{
  "n_layer": 8,
  "d_model": 576,
  "n_head": 9,
  "n_kv_head": 9,
  "head_dim": 64,
  "d_mlp": 2304,
  "vocab_size": 32768,
  "activation": "tanh_gelu",
  "norm": "rmsnorm",
  "norm_place": "pre",
  "norm_eps": 1e-05,
  "positions": "learned",
  "qk_norm": true,
  "attn_scale": 0.125,
  "bias": "all",
  "tie_embeddings": true,
  "parallel_block": false,
  "init": "normal",
  "init_std_qkv": 0.0218,
  "init_std_o": 0.027,
  "init_std_up": 0.0312,
  "init_std_down": 0.0312,
  "optimizer": "muon_hyperball",
  "lr": 0.016,
  "beta1": 0.95,
  "weight_decay": 0.0,
  "lr_head": 0.00858,
  "grad_clip": 1.0,
  "warmup_steps": 0,
  "schedule": "wsd",
  "decay_fraction": 1.0,
  "decay_shape": "linear",
  "final_lr_fraction": 0.02,
  "batch_tokens": 131072,
  "seq_len": 512,
  "doc_mask": true,
  "train_tokens": 783500000,
  "steps": 5978,
  "dataset": "wikipedia_en"
}
MLP neurons of a small language model. Each row is named by its layer, matrix (up: input weights) and neuron, and shows model dimensions 416-543. Each number is 200 + 40 x the weight over its row's rms, rounded and kept within 0 to 999.
A block is one neuron, or neurons of one layer that tend to fire together. After each block is what it responds to, as a language model described it from the Wikipedia text at the highest values.

L2.up141,225,235,126,193,201,159,137,197,159,258,159,131,195,185,124,246,135,206,221,201,192,188,177,230,189,211,195,196,196,197,185,238,189,242,145,245,189,193,253,162,105,219,191,201,197,163,223,141,123,181,269,119,168,206,250,173,137,240,231,254,175,198,165,209,150,153,236,244,247,215,193,267,203,221,212,184,231,99,140,247,257,223,178,243,222,184,195,175,160,177,262,247,163,216,239,143,255,258,231,148,229,208,283,251,213,163,260,140,222,162,188,211,258,140,236,210,204,232,184,123,237,200,196,243,153,188,129,191
L2.up171,192,218,243,237,205,264,183,191,262,238,177,181,165,208,178,176,199,139,203,229,180,307,220,150,240,200,150,190,174,211,184,235,241,205,141,246,227,232,268,240,222,251,230,224,253,145,237,183,199,263,185,279,231,178,224,192,179,191,223,165,201,163,146,176,172,177,217,208,200,237,185,236,270,115,221,159,183,173,175,220,235,221,277,184,250,202,233,151,176,240,245,201,249,262,218,215,255,138,136,136,259,173,197,183,142,134,215,210,160,194,151,169,239,131,226,235,177,204,224,245,172,248,268,269,215,128,182,134
L2.up357,226,227,228,244,236,241,144,231,234,174,75,167,179,173,157,282,273,227,238,217,130,204,149,230,215,155,226,245,160,302,142,210,187,208,207,291,194,174,214,201,253,249,207,208,177,145,154,189,251,281,203,186,158,201,251,193,225,288,219,268,234,140,214,187,143,177,170,166,233,263,251,248,211,160,160,237,216,238,167,174,223,154,164,250,227,174,200,184,209,171,189,216,212,156,184,187,190,240,137,226,263,238,212,225,169,215,211,206,129,226,232,191,150,230,259,205,221,212,170,182,190,171,179,206,165,129,205,195
L2.up1107,181,130,225,171,154,247,203,265,268,190,83,252,253,191,256,183,191,118,256,206,160,233,207,258,235,179,147,167,147,226,106,215,177,190,223,235,160,187,148,260,205,227,249,259,185,90,146,208,222,223,198,203,214,155,196,285,289,228,245,257,194,144,183,170,186,261,258,186,132,172,206,297,202,171,218,136,165,142,220,244,248,227,151,233,229,118,198,241,246,231,132,181,164,186,183,186,227,223,231,207,180,167,244,181,158,166,145,256,186,184,135,177,211,217,154,273,188,211,200,217,229,253,154,191,241,220,185,220
Responds to: Forms of have (had, has, have) right after a subject noun phrase, usually as perfect auxiliaries: character had arranged, series has been, piles have altered.

L4.up62,176,102,166,168,258,197,270,270,202,207,203,188,228,224,253,196,228,237,184,236,203,169,198,323,340,209,209,201,152,217,187,230,194,202,211,215,180,212,223,119,194,205,219,126,131,222,175,211,206,246,216,216,130,228,205,277,241,247,195,221,235,202,221,169,174,225,192,257,207,235,204,158,216,201,172,201,201,209,176,184,219,171,245,263,159,159,168,219,246,201,281,274,197,180,166,209,229,223,252,188,194,129,182,247,219,173,217,133,188,172,226,271,258,185,161,228,199,210,214,203,203,144,157,146,188,206,209,189
L4.up144,182,168,181,214,239,218,247,222,257,204,239,190,206,209,247,227,171,134,213,186,168,175,193,219,269,166,218,179,210,237,162,235,168,216,292,165,159,233,176,168,166,134,179,137,201,163,184,237,176,291,208,127,252,246,196,169,153,235,180,199,245,177,209,186,202,167,248,233,236,125,237,156,202,240,248,159,175,216,227,251,229,262,215,265,224,168,155,184,198,179,237,293,182,262,154,183,143,218,185,126,233,201,236,256,214,189,184,192,166,123,183,196,190,157,224,186,106,170,107,152,184,188,220,174,204,161,221,180
L4.up337,131,243,196,260,230,184,188,229,196,226,172,212,158,322,139,194,153,175,237,153,196,208,210,196,229,254,187,212,189,205,174,188,113,281,233,193,207,202,249,150,134,155,261,227,199,179,306,188,205,190,137,220,221,273,187,161,207,268,183,230,227,259,103,230,160,278,226,205,154,212,183,153,290,219,102,200,156,196,225,221,197,188,212,191,193,164,145,176,288,223,229,251,146,205,151,176,158,242,212,250,165,237,181,270,175,177,200,189,264,211,194,205,132,205,239,203,126,189,196,212,162,230,217,224,174,240,201,205
L4.up493,249,246,193,256,192,257,220,206,209,194,159,212,208,166,192,185,110,264,231,181,205,222,207,194,225,256,251,195,175,300,174,238,196,213,194,206,137,267,158,184,195,159,142,168,92,156,231,262,208,238,184,244,136,215,216,246,162,196,213,223,235,203,220,155,189,281,132,227,101,226,198,230,241,246,191,145,227,166,152,190,307,136,184,179,133,190,132,288,108,167,166,249,186,148,214,212,159,251,216,170,174,193,164,182,230,211,220,234,234,205,270,228,109,219,230,171,230,159,298,192,176,171,250,223,185,240,195,227
L4.up769,244,211,138,203,282,223,238,170,147,206,241,197,139,157,207,252,256,233,221,176,198,145,190,139,235,177,206,161,194,276,107,231,120,163,194,282,177,241,210,153,225,218,160,205,249,162,260,243,183,245,205,153,231,178,202,255,191,248,230,206,234,218,185,152,188,111,225,188,213,117,195,158,276,259,192,239,252,173,194,159,302,233,184,262,199,178,150,220,170,218,219,220,150,180,174,186,155,200,175,162,224,238,144,213,169,202,156,209,160,123,201,235,222,247,194,220,223,199,210,164,176,91,220,245,291,167,165,234
L4.up842,138,182,177,204,179,244,262,163,189,189,205,215,276,210,236,206,201,240,251,160,230,234,96,218,186,175,230,182,187,219,166,247,210,258,209,182,251,220,192,229,224,244,150,142,196,228,217,163,190,221,150,210,211,274,152,165,167,217,215,160,121,266,170,228,205,212,201,137,175,157,171,173,226,227,235,158,257,235,220,166,155,311,175,109,215,173,166,159,224,223,188,298,248,201,107,203,165,195,149,235,206,270,201,227,229,185,263,176,227,154,228,193,199,189,215,173,215,204,182,230,167,203,193,183,201,193,215,184
L4.up996,172,238,195,175,226,171,260,176,202,242,174,210,188,218,138,133,181,210,251,228,163,149,158,230,176,193,203,90,199,164,203,152,175,249,173,225,166,171,178,232,244,227,157,217,168,203,271,177,136,248,201,164,220,234,117,147,110,268,217,126,223,220,193,233,268,184,226,156,161,184,252,228,207,210,209,138,187,206,209,138,258,263,135,207,177,141,142,265,167,162,212,224,220,149,256,204,214,248,179,220,209,183,237,219,178,180,196,235,181,113,221,227,190,203,189,201,158,214,198,101,218,161,169,226,175,234,192,201
L4.up1761,182,247,172,183,169,217,253,234,181,248,253,139,175,216,246,187,188,181,169,171,203,178,196,138,202,284,189,236,162,232,241,173,190,206,264,238,241,194,209,130,243,204,206,199,239,196,374,118,159,246,180,128,191,236,275,194,196,257,139,208,170,240,195,151,243,216,300,189,252,198,190,107,121,144,272,256,187,250,241,195,245,222,218,222,129,231,212,152,236,171,163,261,231,194,187,181,235,203,250,161,169,209,235,236,233,191,189,188,211,205,226,210,223,219,220,306,186,226,144,219,181,202,205,185,214,217,192,239
Responds to: Minute digits and am/pm after a colon in clock times (9:00, 15:30, PM), and weaker on plural unit nouns after numbers (years, times, students).

L4.up141,198,190,126,202,197,134,227,239,158,221,141,151,191,208,195,198,187,177,196,220,172,179,195,170,191,194,170,180,120,97,195,265,239,195,209,243,307,243,254,150,141,242,201,269,196,230,190,211,214,201,189,217,172,215,206,255,231,187,241,291,250,140,156,244,174,215,213,186,187,214,198,130,212,174,197,140,218,223,230,211,217,236,168,244,243,233,271,98,195,213,226,226,173,166,154,171,195,160,187,179,187,142,138,108,172,236,240,237,215,235,241,239,140,192,235,210,169,242,77,232,216,159,241,317,206,233,142,164
L4.up534,211,240,237,180,187,152,193,289,251,230,195,111,148,145,216,263,188,203,173,113,164,186,193,211,168,183,253,190,184,237,166,170,214,263,151,249,181,235,177,237,212,245,252,263,182,160,242,246,144,214,235,195,174,109,246,229,200,180,165,212,230,218,225,184,242,238,241,233,162,215,230,213,208,231,122,191,206,210,192,309,199,158,219,256,205,214,248,165,191,167,279,242,238,148,154,216,248,230,207,208,202,137,238,159,168,140,143,232,123,177,202,217,160,179,211,188,145,168,297,262,221,164,222,220,244,176,150,212
L4.up749,249,222,146,189,174,228,252,195,238,186,187,201,160,250,225,219,149,215,224,237,173,215,248,209,215,204,152,214,158,203,170,100,199,185,103,161,213,193,148,215,170,191,191,160,238,239,216,214,150,196,199,194,205,243,184,205,194,238,225,163,266,220,207,218,270,171,232,215,126,175,171,224,192,241,198,223,221,216,174,196,186,197,127,230,247,133,134,281,213,229,214,202,213,191,292,229,219,176,210,177,161,158,191,249,203,147,192,183,185,256,222,239,162,227,211,185,176,157,216,199,204,179,217,213,261,149,226,113
L4.up880,217,227,172,264,201,156,205,171,163,233,135,213,182,148,182,217,191,247,326,177,218,206,208,200,169,234,167,172,243,208,187,146,207,211,237,246,250,163,228,248,217,248,131,268,234,168,161,130,208,250,212,177,216,203,178,192,256,184,284,169,262,168,224,169,202,191,199,215,156,227,205,158,252,263,190,173,247,139,113,202,214,190,195,189,273,174,210,256,222,215,220,168,152,185,260,138,234,282,215,223,188,162,176,234,238,269,237,206,190,212,168,190,136,198,210,214,245,243,216,292,251,201,166,82,223,235,188,159
L4.up1223,265,217,236,210,160,146,194,218,245,145,166,216,186,222,201,202,181,169,170,287,190,221,230,234,168,198,207,244,203,186,172,185,189,248,120,252,203,246,157,289,205,217,262,195,243,220,211,263,235,215,210,237,220,182,192,255,186,199,209,185,195,170,234,182,188,190,180,164,204,199,199,212,179,188,136,159,233,224,199,275,240,194,210,209,92,193,161,223,231,216,206,207,191,168,245,129,192,266,216,203,259,154,211,168,261,189,202,206,240,192,280,204,159,186,262,196,178,194,199,163,219,195,207,168,235,190,125,150
L4.up1786,209,189,141,192,195,111,244,225,144,232,183,158,182,215,203,185,191,213,190,248,163,202,254,237,189,236,198,162,190,167,181,237,226,213,125,195,164,290,248,278,199,190,258,212,233,143,179,216,216,244,202,242,212,183,232,247,198,241,227,203,249,169,161,226,116,275,223,220,185,210,200,166,129,167,253,176,202,226,241,187,250,207,205,214,196,189,239,204,263,219,190,191,222,231,224,198,214,236,188,204,218,193,177,272,184,164,236,202,261,215,197,238,173,230,198,132,188,171,167,154,201,158,229,222,188,227,191,171
L4.up1896,237,181,202,194,218,249,238,248,199,282,247,193,265,217,172,241,195,218,216,222,226,183,240,182,236,182,124,122,158,112,138,172,230,192,148,195,200,170,299,176,85,215,198,187,191,130,221,187,143,267,225,189,244,178,195,189,183,146,169,136,203,156,233,193,218,182,215,214,181,154,187,171,173,159,203,141,216,170,211,216,185,178,235,195,266,164,188,280,161,236,275,189,199,268,142,169,59,204,242,183,197,246,193,155,181,217,232,191,166,197,182,241,197,150,227,211,263,204,183,191,179,228,132,206,202,245,195,206
L4.up2038,229,249,167,242,257,214,238,165,136,228,169,180,196,226,175,188,225,234,177,220,203,279,228,135,208,207,173,134,172,206,206,184,170,229,114,164,204,197,204,174,187,235,200,212,188,132,238,271,153,270,270,218,230,228,168,230,199,223,166,169,222,189,261,220,179,170,173,197,155,202,152,120,135,292,177,142,176,188,206,192,167,229,174,217,198,211,242,191,230,269,146,199,235,287,206,153,130,232,195,158,149,197,121,173,221,176,264,239,233,172,224,216,173,175,244,224,212,143,156,149,172,188,181,182,211,199,135,207
Responds to: Modal and auxiliary verbs after a subject, awaiting a bare verb, like may, could, would, can; also infinitival to, sometimes initial D.

L3.up446,210,262,208,141,193,118,255,230,153,150,146,190,199,231,229,230,196,154,207,248,174,181,228,226,193,153,235,176,164,248,172,232,223,149,171,248,233,175,132,222,250,149,235,183,240,221,147,186,188,187,129,319,158,212,214,175,150,244,235,238,164,142,195,116,197,150,245,232,181,223,175,223,243,195,145,259,175,165,184,268,155,206,219,185,163,218,133,279,217,188,240,173,182,213,218,174,203,199,153,211,222,212,184,158,274,219,195,174,148,202,184,195,195,157,205,168,238,134,222,197,169,136,237,223,258,181,162,212
L3.up1916,254,200,137,172,155,180,199,198,154,174,248,209,167,155,229,249,142,195,134,181,137,170,274,221,207,204,227,210,163,173,97,172,239,192,119,163,247,127,206,101,206,163,233,237,168,167,210,198,172,253,149,180,240,238,206,165,190,244,222,264,220,268,206,163,207,155,246,234,77,217,147,207,175,246,261,296,147,184,167,129,185,197,218,152,181,228,217,223,270,290,179,159,220,210,264,222,240,210,220,268,248,118,284,182,197,178,264,162,308,236,167,260,271,265,196,216,180,206,166,246,188,121,180,178,202,301,149,141
Responds to: Modal or auxiliary verbs and infinitival "to" right after a subject or verb, just before a bare verb: "would be", "will forgive", "seek to profit".

L4.up227,238,136,186,141,234,238,148,207,203,132,229,167,131,170,220,178,142,264,211,229,233,165,207,239,237,158,297,237,196,162,164,199,192,215,171,250,127,205,267,177,159,214,287,195,261,223,240,191,210,161,207,167,188,320,238,229,204,136,185,242,225,162,173,151,291,248,215,189,180,209,186,225,197,203,204,201,235,239,193,213,243,244,180,201,210,191,228,135,174,203,213,203,220,147,118,183,227,157,220,223,156,153,241,166,233,244,298,184,255,237,214,264,224,219,163,293,143,189,202,265,221,210,121,235,190,304,155,187
L4.up624,208,221,201,219,252,184,194,147,199,231,121,202,217,195,223,166,220,170,200,189,226,174,218,318,169,259,219,247,125,140,243,176,237,296,190,174,253,209,238,205,217,148,178,209,241,207,188,242,191,200,242,236,251,217,199,199,153,168,215,244,198,298,250,244,165,167,248,191,163,164,201,273,236,203,199,168,190,214,246,241,237,182,142,204,181,145,213,208,156,169,168,193,186,280,170,186,275,158,220,268,258,199,210,240,202,192,244,203,190,198,181,191,238,170,134,169,195,245,175,202,177,245,231,244,164,188,189,228
L4.up629,259,258,188,175,211,244,122,202,215,251,187,245,172,228,179,191,194,148,241,187,188,146,233,199,188,191,216,235,155,184,170,257,202,255,220,208,275,162,232,176,173,175,245,239,198,169,237,154,145,191,293,206,183,175,219,196,179,221,181,233,139,155,214,141,149,215,237,109,197,225,227,153,257,185,150,198,202,235,193,208,229,179,274,207,262,166,241,246,209,114,195,289,213,198,228,238,226,187,185,188,241,133,209,110,212,164,218,187,146,156,229,264,220,158,206,289,215,254,281,184,192,260,159,188,182,188,236,180
L4.up824,206,109,101,233,181,224,185,254,209,156,195,201,143,227,196,254,152,203,181,186,226,236,147,187,167,230,252,187,149,175,221,201,181,199,300,265,218,236,220,180,156,221,184,176,144,242,232,120,174,237,284,133,197,172,176,212,198,144,207,207,149,189,254,257,205,191,232,195,163,223,218,199,183,157,176,176,209,288,196,208,220,206,242,157,230,238,151,177,187,187,158,167,205,165,197,228,177,86,206,226,166,243,120,202,182,258,299,208,264,241,149,204,195,228,176,230,249,224,234,167,241,182,259,268,224,124,194,195
L4.up860,260,227,208,260,349,219,254,181,242,103,119,176,228,194,199,176,189,135,219,211,260,142,148,207,189,231,158,142,162,232,159,283,152,210,210,165,162,205,189,186,196,194,230,211,158,199,221,190,183,175,220,218,213,184,171,203,180,241,189,203,254,229,179,268,177,250,211,190,184,197,142,214,127,157,184,179,216,232,168,203,246,219,186,148,203,196,222,174,224,244,202,293,170,175,173,200,155,166,186,190,178,190,178,220,230,135,235,202,203,221,169,190,236,166,189,163,233,192,189,192,143,236,172,205,155,230,181,206
L4.up1919,138,187,146,127,231,156,93,188,236,203,152,190,155,204,185,179,223,225,186,280,195,321,166,245,209,109,243,193,187,170,115,276,235,255,222,209,186,191,239,184,238,217,206,220,282,155,204,234,238,213,218,136,174,206,236,226,196,157,176,97,163,230,176,120,197,233,197,167,242,250,258,240,242,207,192,237,220,147,222,153,221,138,248,118,208,233,101,182,187,161,264,170,255,205,120,91,194,221,233,250,183,152,190,177,240,280,239,170,213,204,241,209,177,203,150,237,183,219,154,205,165,204,187,214,227,272,113,265
L4.up2060,289,217,149,161,195,258,171,118,202,183,156,185,168,217,199,220,154,187,173,249,152,242,153,134,163,173,226,170,172,154,131,201,173,220,211,176,208,209,232,240,227,209,257,109,204,220,178,188,216,166,282,221,122,219,162,220,191,171,260,143,167,238,236,248,183,153,187,176,227,175,191,231,205,247,192,228,181,164,197,185,231,197,143,180,208,234,199,143,167,270,218,238,264,247,139,181,247,127,124,194,227,135,181,143,171,232,249,210,165,306,166,257,202,184,210,240,190,282,182,208,206,188,229,241,214,184,204,198
L4.up2296,209,205,207,164,281,274,95,192,200,220,143,171,178,186,181,264,173,258,101,177,230,166,226,151,165,196,200,207,171,171,175,262,227,118,235,163,232,242,279,197,115,239,201,189,240,237,260,204,142,198,265,194,271,188,183,198,153,202,178,172,194,158,193,226,169,171,216,226,192,194,233,249,125,237,256,274,209,225,267,254,223,184,207,179,163,152,192,191,156,103,257,171,219,197,123,199,209,190,194,195,216,207,249,169,181,231,209,167,183,151,152,191,261,191,196,190,204,182,184,153,227,187,213,214,169,222,177,257
Responds to: Main verbs or prepositions whose object noun phrase comes next, mostly with subjects that are things, e.g. features, contains, issued, with, had.

L3.up17,203,211,143,208,194,240,250,108,155,148,134,196,239,183,192,226,196,197,236,124,220,183,223,168,204,233,142,166,168,234,179,222,123,207,200,174,221,146,226,163,261,130,183,225,131,208,267,181,167,296,198,227,143,262,219,245,160,214,115,245,166,119,175,171,189,221,252,180,230,182,202,277,294,179,184,220,202,215,171,212,239,222,235,193,206,156,237,278,191,191,232,195,229,184,171,178,219,170,185,164,213,207,213,219,243,175,278,215,179,148,245,148,193,272,223,249,167,242,304,219,230,222,238,216,126,267,218,172
L3.up2181,277,186,214,178,183,158,244,177,174,234,158,214,125,179,207,203,145,228,122,168,258,194,176,212,267,183,133,109,133,221,184,253,159,178,242,203,277,192,202,174,189,165,236,187,146,239,263,271,166,262,125,211,193,195,176,175,203,167,96,192,194,176,190,227,183,226,158,192,208,207,219,204,250,176,229,185,219,215,247,265,272,138,216,212,144,181,171,189,104,231,256,204,167,168,188,212,251,177,216,151,175,220,164,187,284,166,216,233,188,265,213,207,188,250,231,207,220,212,224,207,222,237,216,223,217,233,261,194
Responds to: Time and schedule words describing when something operates, such as Sundays, service, pm, hour, late nights, daily, broadcast, including clock digits.

L3.up311,186,184,205,170,274,277,124,182,172,169,159,97,117,185,167,192,167,110,189,165,221,181,119,210,220,193,230,195,244,179,228,175,172,319,227,218,114,231,182,178,212,240,227,152,190,225,221,197,192,221,183,206,123,214,193,193,249,208,259,193,234,145,215,293,222,162,223,231,117,215,270,184,196,185,177,239,143,207,205,241,214,271,185,238,188,153,198,186,120,160,169,245,156,122,207,188,241,193,297,229,227,181,196,206,259,199,232,69,170,206,174,210,203,158,176,223,206,159,249,199,175,185,256,241,226,248,163,288
L3.up540,186,169,171,107,217,194,111,218,140,180,156,191,179,263,197,187,210,138,228,230,192,224,225,165,138,177,245,222,162,216,273,183,233,211,230,190,165,278,169,183,198,212,209,205,246,138,191,212,194,217,275,277,133,217,227,209,150,241,161,129,204,222,189,252,201,224,222,192,258,169,270,221,192,199,189,191,94,181,226,236,254,164,188,287,176,193,161,135,173,159,226,225,189,182,124,206,317,158,164,220,247,157,167,251,174,208,231,256,189,231,236,265,223,194,214,239,138,187,170,166,157,215,198,249,177,157,218,232
Responds to: Verbs of making or doing, and the prepositions that link them, placed just before their object in narrative prose, e.g. built, created, established, announced, with.

L2.up286,198,264,225,186,179,280,239,163,86,218,199,200,153,226,178,177,244,195,297,228,212,182,169,198,224,242,203,125,178,214,190,174,244,188,176,175,169,148,194,234,196,192,162,163,162,110,248,255,201,193,239,235,236,210,207,141,206,194,203,147,175,192,220,260,138,186,256,206,219,244,166,242,263,157,198,163,231,181,250,221,225,259,195,217,171,216,207,252,228,238,220,202,243,232,267,164,211,191,173,149,189,175,243,251,180,172,176,176,165,206,211,157,230,167,195,203,197,185,130,250,280,218,245,262,281,185,111,138
L2.up659,140,155,289,156,261,212,192,200,249,237,228,203,174,251,201,243,189,209,209,194,166,228,197,163,193,232,169,214,137,276,229,147,251,280,124,205,239,130,208,157,210,182,209,210,148,207,216,186,181,163,180,264,204,148,238,163,138,171,198,212,191,199,183,289,191,193,137,200,199,137,123,185,185,192,224,221,158,159,181,184,224,207,154,190,170,203,212,201,152,115,127,139,208,256,205,223,209,167,218,191,250,195,170,152,213,163,189,161,200,226,131,274,223,117,261,160,198,166,224,143,224,182,170,185,285,195,183,154
L2.up1787,212,148,133,187,198,239,209,162,228,210,186,238,150,222,195,241,147,235,281,293,210,211,181,172,213,219,183,141,164,175,146,240,159,186,176,143,184,250,192,213,212,153,192,232,214,206,179,233,200,220,239,194,169,191,188,232,224,249,181,199,200,225,171,192,215,163,235,128,125,190,184,252,210,143,214,195,124,165,166,176,231,218,185,211,206,234,227,133,270,180,206,147,242,153,212,209,178,166,186,244,206,195,225,212,217,200,175,179,121,209,193,152,258,167,204,221,244,54,214,153,172,189,246,230,199,205,177,214
L2.up2235,211,201,117,197,164,228,266,231,179,179,251,245,184,200,249,263,174,234,306,203,219,186,215,234,206,241,140,184,137,178,158,207,207,240,154,149,251,215,183,194,163,148,182,162,214,245,197,267,223,258,213,207,205,220,221,205,162,277,217,155,232,236,152,190,192,206,282,179,155,165,170,184,213,193,172,261,211,168,239,159,248,169,147,183,254,171,162,222,231,236,195,137,223,169,283,251,197,216,215,162,185,167,216,184,199,99,200,153,176,253,209,213,208,229,181,182,167,234,180,174,167,174,194,146,207,209,235,135
Responds to: Infinitive "to" right before the coming verb, especially after "difficult/possible for X", "allowed her", "need", as in "for players to"; also modals can, would, cannot.